Weights of a small GPT-style language model, trained from scratch on English Wikipedia: 8939 steps.
MLP neurons of a small language model. Each row is named by its layer, matrix (up: input weights) and neuron, and shows model dimensions 16-207. Each number is 128 + 24 x the weight over its row's rms, rounded and kept within 0 to 255. Numbers have three digits each.
Before each neuron's rows, "fires after" lists the tokens most often just before its 100 highest values on Wikipedia text that the model never trained on. A number after a token or word is its count.

fires after: "0" 20, "4" 13, " " 13, "1" 11, "7" 10, "3" 9
L7.up983:132124137104134118132163130124088104105106136182129143147156168117122152089098143105097152107147134108136115069138116123163137186120105154161113130120149131114062126137146129122155167114107170148167127157150102094151099133130118136135152119099173115115130135128093127162121127112136143118152148143169076106136140120138122147142085129107151138120145108111119182133107140104104128132156128123098189111086139122128136125137106186137139142117134078167144156130094139133135084156178121142123136093120154108146096137095157125145115160145113130073120126134147126144116109149159126126

fires after: " for" 20, " " 15, " of" 14, " the" 11, " a" 7, "0" 7
L8.up224:153188128117167152159094144077091164148131158132126159103109158128120126141115127117133098154147105134121162104132138151140133155106132125128149119141133153140134164161131108141113146063104114141156074103118130149165167195068105116134104152154111143138097144142107132139115093133154137101154132143155098140115104127131121159126130136104072148088143094168138134097080123121119106076139100170160080120123108115109126172125119101154157121148105125127129119145110128101143096118165168130096131130129094102113163132139161114142147125111145157153105119128149178147098101134121112140

fires after: "0" 36, "4" 20, "9" 11, "7" 8, "8" 4
L8.up304:129124145111153139112159112116104098157109086132087097171131137147150115116115127126113131124092159120143123109145096081110124143051149138132162138104142139124087176092190115150108173143147140131153112174110148108153143143134100128131149133150121109130097130116105127189125097130146164144134132152134120159152144123132092153134144116163132080143117132085111138126128175144115113105149142124163132126080152107123155133149128135106151135097119095151139125103117125140098101116217133123114102074123138108112147149109124104151123150112127164112112145101135119165164143140147127119

fires after: " " 37, "1" 26, "2" 9, ")" 4
L10.up676:146077146123114175129092124150145129107130146118157119104163128124089081171114142136128168086098081137116152139124153105127123148107100104100118119059113147123130122107167139151177113118126124136137107132093125070153096129155129138110119137122128096132122121121135100099088135140135122127161136138121114125154123107148111121158126125126166110143119103090104139139174121156080143142126146137127143134099133151127129086143118121089064132196127115177142151151160148155138104158106149094159169130131177119127089130138116134111093149171142098090074107126152125152131146115159146131

fires after: "9" 40, "0" 11, " " 10, "2" 7, "1" 5
L8.up289:105117093119123109158108104136118105116130144126138116155124127123113138145158159143139135144135158124106119104116120158141112121060121026105102164119158144114127154135113169100102139125103162136147127104117131121101143108122149149114105162138117146101098134137107170164148088128157099151127131161137134146155160120146126110147127124122131178115147175108134153141089149143129090144128110147135075154105171159128126143128145082132147110106149124173027151138101135151126136118082137109189164121124086107120136136142122130159145111135120137157107071131131095167123089115116148188

fires after: " " 41, " Ma" 22, " (" 6, " Na" 5
L8.up766:122121127140177168179119159103139137131150126117115148126137159144100104110120076144131099146147170139140119117145100102149113132107128115133115123112137135146132135093191113135133153059129124132122164142107096151112132156115115069086115092164112139094157114143192137124107103119180140107152120119105115126136128129111149140151152110130119079137123070159067107131119138120095148104111099149187085159087127113118097144123120128125108152139120118135104103090126141092161147115174176114176128106112135106138143155164098088145150141135114135134126118167152123119147116129112115132

fires after: "\n" 41, ":" 9, " |" 7, "===" 6
L9.up338:119158092111148144148055143115141150151113113138152182142146134111103114154169125097133083090142103173125117110150100147115090170092148122107136138120111153100126154113128138120139152114146137120160149129115135102133104169136080149120177126147146126080135125134122133121075110109126149125166165142172136093113147114124121124149133174117123141114135122109086142122156116126165070060132111151106136143116143138100153119140153098091144120101097110168101149118111169114162113118154144105153164109128128108140150146140124149092117117121139120127086085159138169143129115138156089117

fires after: " " 60, " a" 6, " in" 6, " \"" 5, "s" 4
L10.up637:108154142115156137122119144134161143107141140114166150128111158120096162127171161144129129161110155166168134137147096136107114109097097101170099119114138128134152097153130111121131121113105164098117129112083105150152127145086097113135151092136133117097134164130113108111161141156164143138150153111164124129148126114167160156105146134174148162109161102110147131107126094105100080098142109180087144104193110119088153120102110092136155118144130143139062109123113110147123138148199159132160106115071116124139135146155124122123141136135134160148116141079124111070084161121143136129

fires after: "." 31, "′" 12, ":" 11, " as" 10, "0" 9, "4" 6
L9.up89:108076129155120166130134131083151155140151129162152158115106081106133112145109122116124125131093130166163173084109122163107120164127136126070102128074142155156171152135149115174141133126115144116118155096089096119172090126117109123128105112163109157155115115109149106100107097142131150122150135113153124136114120123139145151120118134123152105101148104131112106127142181137099132116119137113112135096130143155120171173138096175168130120116131132159117139150113082146130111146119138122099133129109091118095115132132154069158140176124142146091096111163180138166103139106160110140

fires after: "0" 24, "1" 16, "9" 15, "2" 10, " " 6
L7.up176:154197151166152098125118133152088140141053153113183155125135072143144116150112128151123103125123113142170090130164123139134126079118127102103169098101123119131117164135172167136148111151092159139076148130137131097128108131143132106118109166089114150107135130116115112133108111132147129133142178149158131118119106111135089160100133157125169141142154144131123161100120155121147122141104134140153140129147146082120155090145130080129099141098121089149095174127116140079150139120148115117136142100138124111101178148104139144122101090103122144140154099086125100154124135091120109072

fires after: "0" 19, " Le" 17, "5" 13, " |" 9, ":" 7, " District" 6
L9.up293:153134123132130125129134090064140139178135150147164139092129140081130130132108128141095149127125163120119161124124101132133099166037149122073165152099151151115139172111169124145125164154126116128154117132085079140120130123155113138138168177146107191093122137110098097130116115121120132169161120113096134140142129134135116139122104177077165147138128122129130175128161149128129118075160122120146117110126148093111142170144126106134111146129115089145088117119118160161117113083151150128123112059125102117117146113151105133135154130116128160103116163129150121093089114092127126131

fires after: " " 62, " (" 15, " p" 8
L7.up555:149121111100147154167100105093190135142135126134115141152125142105147146150137105180131122139171153118130087123154124099161145090126122135124077088116113161107168111108179093168111154080107112127104134147114107120104131126118101111098151156121151179111150114135162149125079114129155121121166121121115092140117082114107165138125143101117153136116185094132100118116097119076090144128113106131124130133118137173102147097147134087177143130144114118144091132089095122123172150176167130140148149125116117098138152132145135060146141128128123167126122105172142105128150122142142122132

fires after: "0" 55, "9" 11, "5" 10, "1" 6
L8.up215:108097128128115121140095137087111140140145092111131124154129104156158136190153129115114119124109117141151137122146142146106058162116170158130135150096142160134101143146183097128106168124148194131132117139143168126140152122081148126134132150122147142125098132147092135155129105106131133090137080148185114140138119133111090198151131141162123100095123129096124106116119143118127116093136104148147075135109115133105175142157127069109128110074137103139176144121114106174123108129161165166130137121120155109136155144095120082109123151112107114131124112121118114173094101121172083160

fires after: " to" 28, " the" 20, " with" 9, " of" 6, " The" 5
L9.up754:130152170144158119137088130141085117131095168105140105131139102162121131154140115149115079112125098148167160106106138110085125095112106086113143100140124134125115153093144162122146141090106112126120131148109141167102113141150135102105137133119158144112097101107126123131149147139111105120139142125129100120075131121110128101091139146155139152140145122140146113097117170109157116111133159097159141087144126067146149107141120091177132118138118155167113146110127118055123113116131123146109095132112141129091151135123152152113170120135140179140189141104137116144116159129124164144

fires after: "9" 16, "0" 15, "7" 8, "5" 8, "1" 7, "3" 6
L7.up874:130132134096147089114111146124136119151120162086147115163152138112149129121137134084132123154147166128132123134150152155130127084121162147095142144123133131148123149168151116143111096120112128145138135124067111116113139104108148145182154130105102116140112117136118173143140162118106132150110151105111125115107154139124149152130154131120115138154143138144158116096130090106094128181145117133133149116153141135100129201099142065133129114181134111117120125149078070139120094107109149121065119107150084129119126096068118139153119147112143129087152120111140120114122125164161095163

fires after: " " 46, " |" 19, "-" 13, "|" 5, "\n" 5
L3.up259:118130122110152127147092170125127097159101190107148137120123137104147123143095150144091102111137123145193159092148197134118134091151136117103145121111111115115159141128144090137115145121107144124124150151147101142150147149132157117093103134113110137116085125127150124106126117120126119110150096137115125128136138134136142134121175131147167126103123144148100115103101107132129117101118116137185110122139128103113109112155124147111160051124129157150128075129122118101170150084136134155138111100128125120095140177105142099145155101115131155146130134138130136149095125071095112135

fires after: " " 74, " |" 12, "6" 6, "-" 4, " (" 4
L3.up979:157151170116140164161121134139138126131097151144110112155150134116114145185104123127089117146126169149128107131173112101151112104114095116128123132145135157141180152077183116151140140102147129134132196172142131129132165110129126100110135131150107126109111110117167143129109091114142106128133099172141124154103095112109152122146129119151118118095162107134107123111105156077122138162092109120188136127141136122110142111172143131138127092169159129164121152081085105109156174131145171117155070102104133109140119131136135127132126119136122171128137131119132084138121118078084095093

fires after: "'" 33, "1" 15, "0" 11, "3" 5, "4" 5
L9.up208:125141121103113109140133128170121089131105145115087173095135138141118133115118150139090177132109124121152118133132108087115154157082128139099124114113125140124078147132157087127139128112102133103135125165118087107169138159134080133117194138130129147110107116104142155164142128132157128126153159098101082131121131117143112140095158124105140168142108139179086140136098189131129106160124162124104156117093126121090135122124097148119119117117132074152140087134133131142102091144174172132146146084118121127149104120132129068175122134156155184107128096122147128128132120140098124165

fires after: " |" 40, " tell" 7, " Goals" 5, "%" 4
L8.up290:148122131125152115103109111124154113113129106118090151078126147086121150137169117132139159127087122136146130135107119097111156152145113125104119107101209169148124164104144155118115098112124118120123127110168137099159132137142131150137145114132106107119145126136110149119123124123129157078155169103118109115121115115129127128112121096125094093111159130132148156143116127092130115144135136124079161132081135169124127182128086125081139133128069125176072119146094147121114090172145124131120147098142097117136139140176151138158136134136145133115147097128156156168144182108140143132

fires after: " in" 36, " |" 12, "In" 11, " to" 10, " " 8, " the" 7
L7.up985:111142075115186109176078166133105163168142159119122145106121161121152105138141177162154097132144099134116151131157158147150114137137161101123135123094102133116160166170129135138155126096138122122136141136134082168139133155127171123122089156154125118109128126148162136120072132123123115116166083126076091115141110120118138128126119148101107168091112109176081121136090089110140123045128105136164090118127134102148095131127118095133144096166119127151112133128139147117148126111146168122101112135121101108157123153153147140113160148113124106173102140116130174100149086141121109152

fires after: " " 54, "---|---|---|---|" 7, ")" 7, "|---|" 5
L7.up462:119118159160112165119155150115119113141112113095138129114145155117061103123141086120092124100147156120124154111149095076112123160107101131079113164093094140100138159111148137177166164127116154102140155120086140110121111126146155104126144118145163141163137151174161107126111168101146090121131126159101100094142118096102123131154119113108130131115148133106111081136156170113101126123144166135133145117138116126137156079181107130110142096170102181178133112128103151156153113142118138149160100143167086128093123124153138129106165141110148145111151107113140119120142156148154133123

fires after: " |" 36, " " 15, " of" 8, ":" 8, " /" 7
L9.up154:130141107123166116137090139091147177104144153107127179146133146121096086154116093170142109120119077140122139121106121111164134123121083158098135147098178178093153180117151160159171140122117137141145150141134135146155139173097130126148078167112136166123146104131105139104103135123113123108185114147109096120117115111134144114128106125104119121127156054132155122132133137104111155072131116148106081122110152127125102169162106145169148107147107139143113140136083136140148113144149132077155137124129141110084108123176186159125136138140115115123100099141159113140088140160130104148

fires after: "1" 22, "3" 18, "4" 13, "2" 11, "5" 7, "6" 7
L9.up1015:097059146132097154172125164123114137110105120140140123132096138116115117111130083124114208107160154122121145153123115123135114178100087121127101136131182142148105158139152130106134130141158148101140105147121096095151110141122097117116157149111118131108145130111102128128110112156121160156143145136178093144104100131154071134170145162138130141125137147115135141180153147130129142155172123093121139130124123158104167146158124119091142125126127117184138121141123102159132128189140168167154147128101143103179097128094142092125168127153122128106138088130136077128137160129150114118

fires after: "1" 29, "2" 22, "0" 8, " |" 4
L9.up803:140124082109142125136158129133136136137085139097157114140136160136080157161129151121163145132153117159124155117111135140103102091122131075095092103122127122138094113151163145132093129105137141137154155145114105102166120158095132120144135183090138121182115083122112119104149171125159115134102155127141148178140114110115151146137129102112124146137155124135140142121118136139109136148085119100160135165138131137106144124096128084111151122118115129122108131084091068094112134073140152135075141111124107127121126124149168146122126133146111122110127111107142116069070111124107121123

fires after: " " 35, " the" 18, "ical" 6, " in" 5, " of" 4
L8.up656:120149149117116086158130173127099136150154091143149137133131140105123171170117177157115089091116127141139130119157088140078094120158146083151130124147125147110130120100138101092141167108085172104132121129132141149125137143092110097125095134118202118101155133125173098094132137155152107121158122164136124138145123126094110123119129149141103155131146106139135113136143143146084174121158111190097120106129121100134150097125113159171144127143153114123146114105079148108143126122131134159120093124123128108085172132127143080123152167147089158146157127121151118115095136188105149192

fires after: "9" 16, "8" 11, " Mag" 8, " Ni" 8, " Man" 8, "ci" 4
L7.up379:113082115084135155120130116137163122153122121114089106147149121130136142157174088130139120096133115153123142137182125072096122132106152115144121199102131119159081178106171116171123114111135148140113148106134178090153118137127099160158122127134106112121123144121144121153114081116126177104133162060135158160144157105141125131155127141157145137119081134120123156113116119124163140138156128146128141122148162103138147104084105146116128140125138142150119103106153100134079142095184149133108177093107138101139124148127083111134121104129097154109149130108114107119171140102114150146

fires after: " a" 38, " A" 21, " H" 13, " the" 7, " |" 5, " " 5
L8.up400:142132102133160130163114098111124106121127116109109173062144140138170115131149131135140101104110121103122173135146159128154123138130154140093135107110121126154115142187150105151133096119116131132102141141150049138138099152129157116129134104139118142105120097138146142120099079134148118124179129089120125076124116123144136136065159161125101146085170083170085145111096143136110136064129132144146118091103104128136146164139097113129112129132102133149087143145146137111142116153150174126164143114145158110137146150139136083153179124119122145148130135176135136080110084121156119158

fires after: " " 41, "1" 38, " (" 5, "2" 4
L7.up4:119128118149092150164106192133155135173137148141123111126112147109131118108133122148123110116181088127130112115153122103133131103139166116135087145091110120116119160153165121132133142039116116144156166157106099132143156152145107122104092136148119113124169114135161150135077130137163137088149127113153127125115131118113151122172142099128098124100135100148070133110101119099108133118134114151167091163138133152142144123118100102128126121131117145158125148101109112113161138141184187135141096095101103111145119144138117082128139133117090138185091096155161144146131109117133095109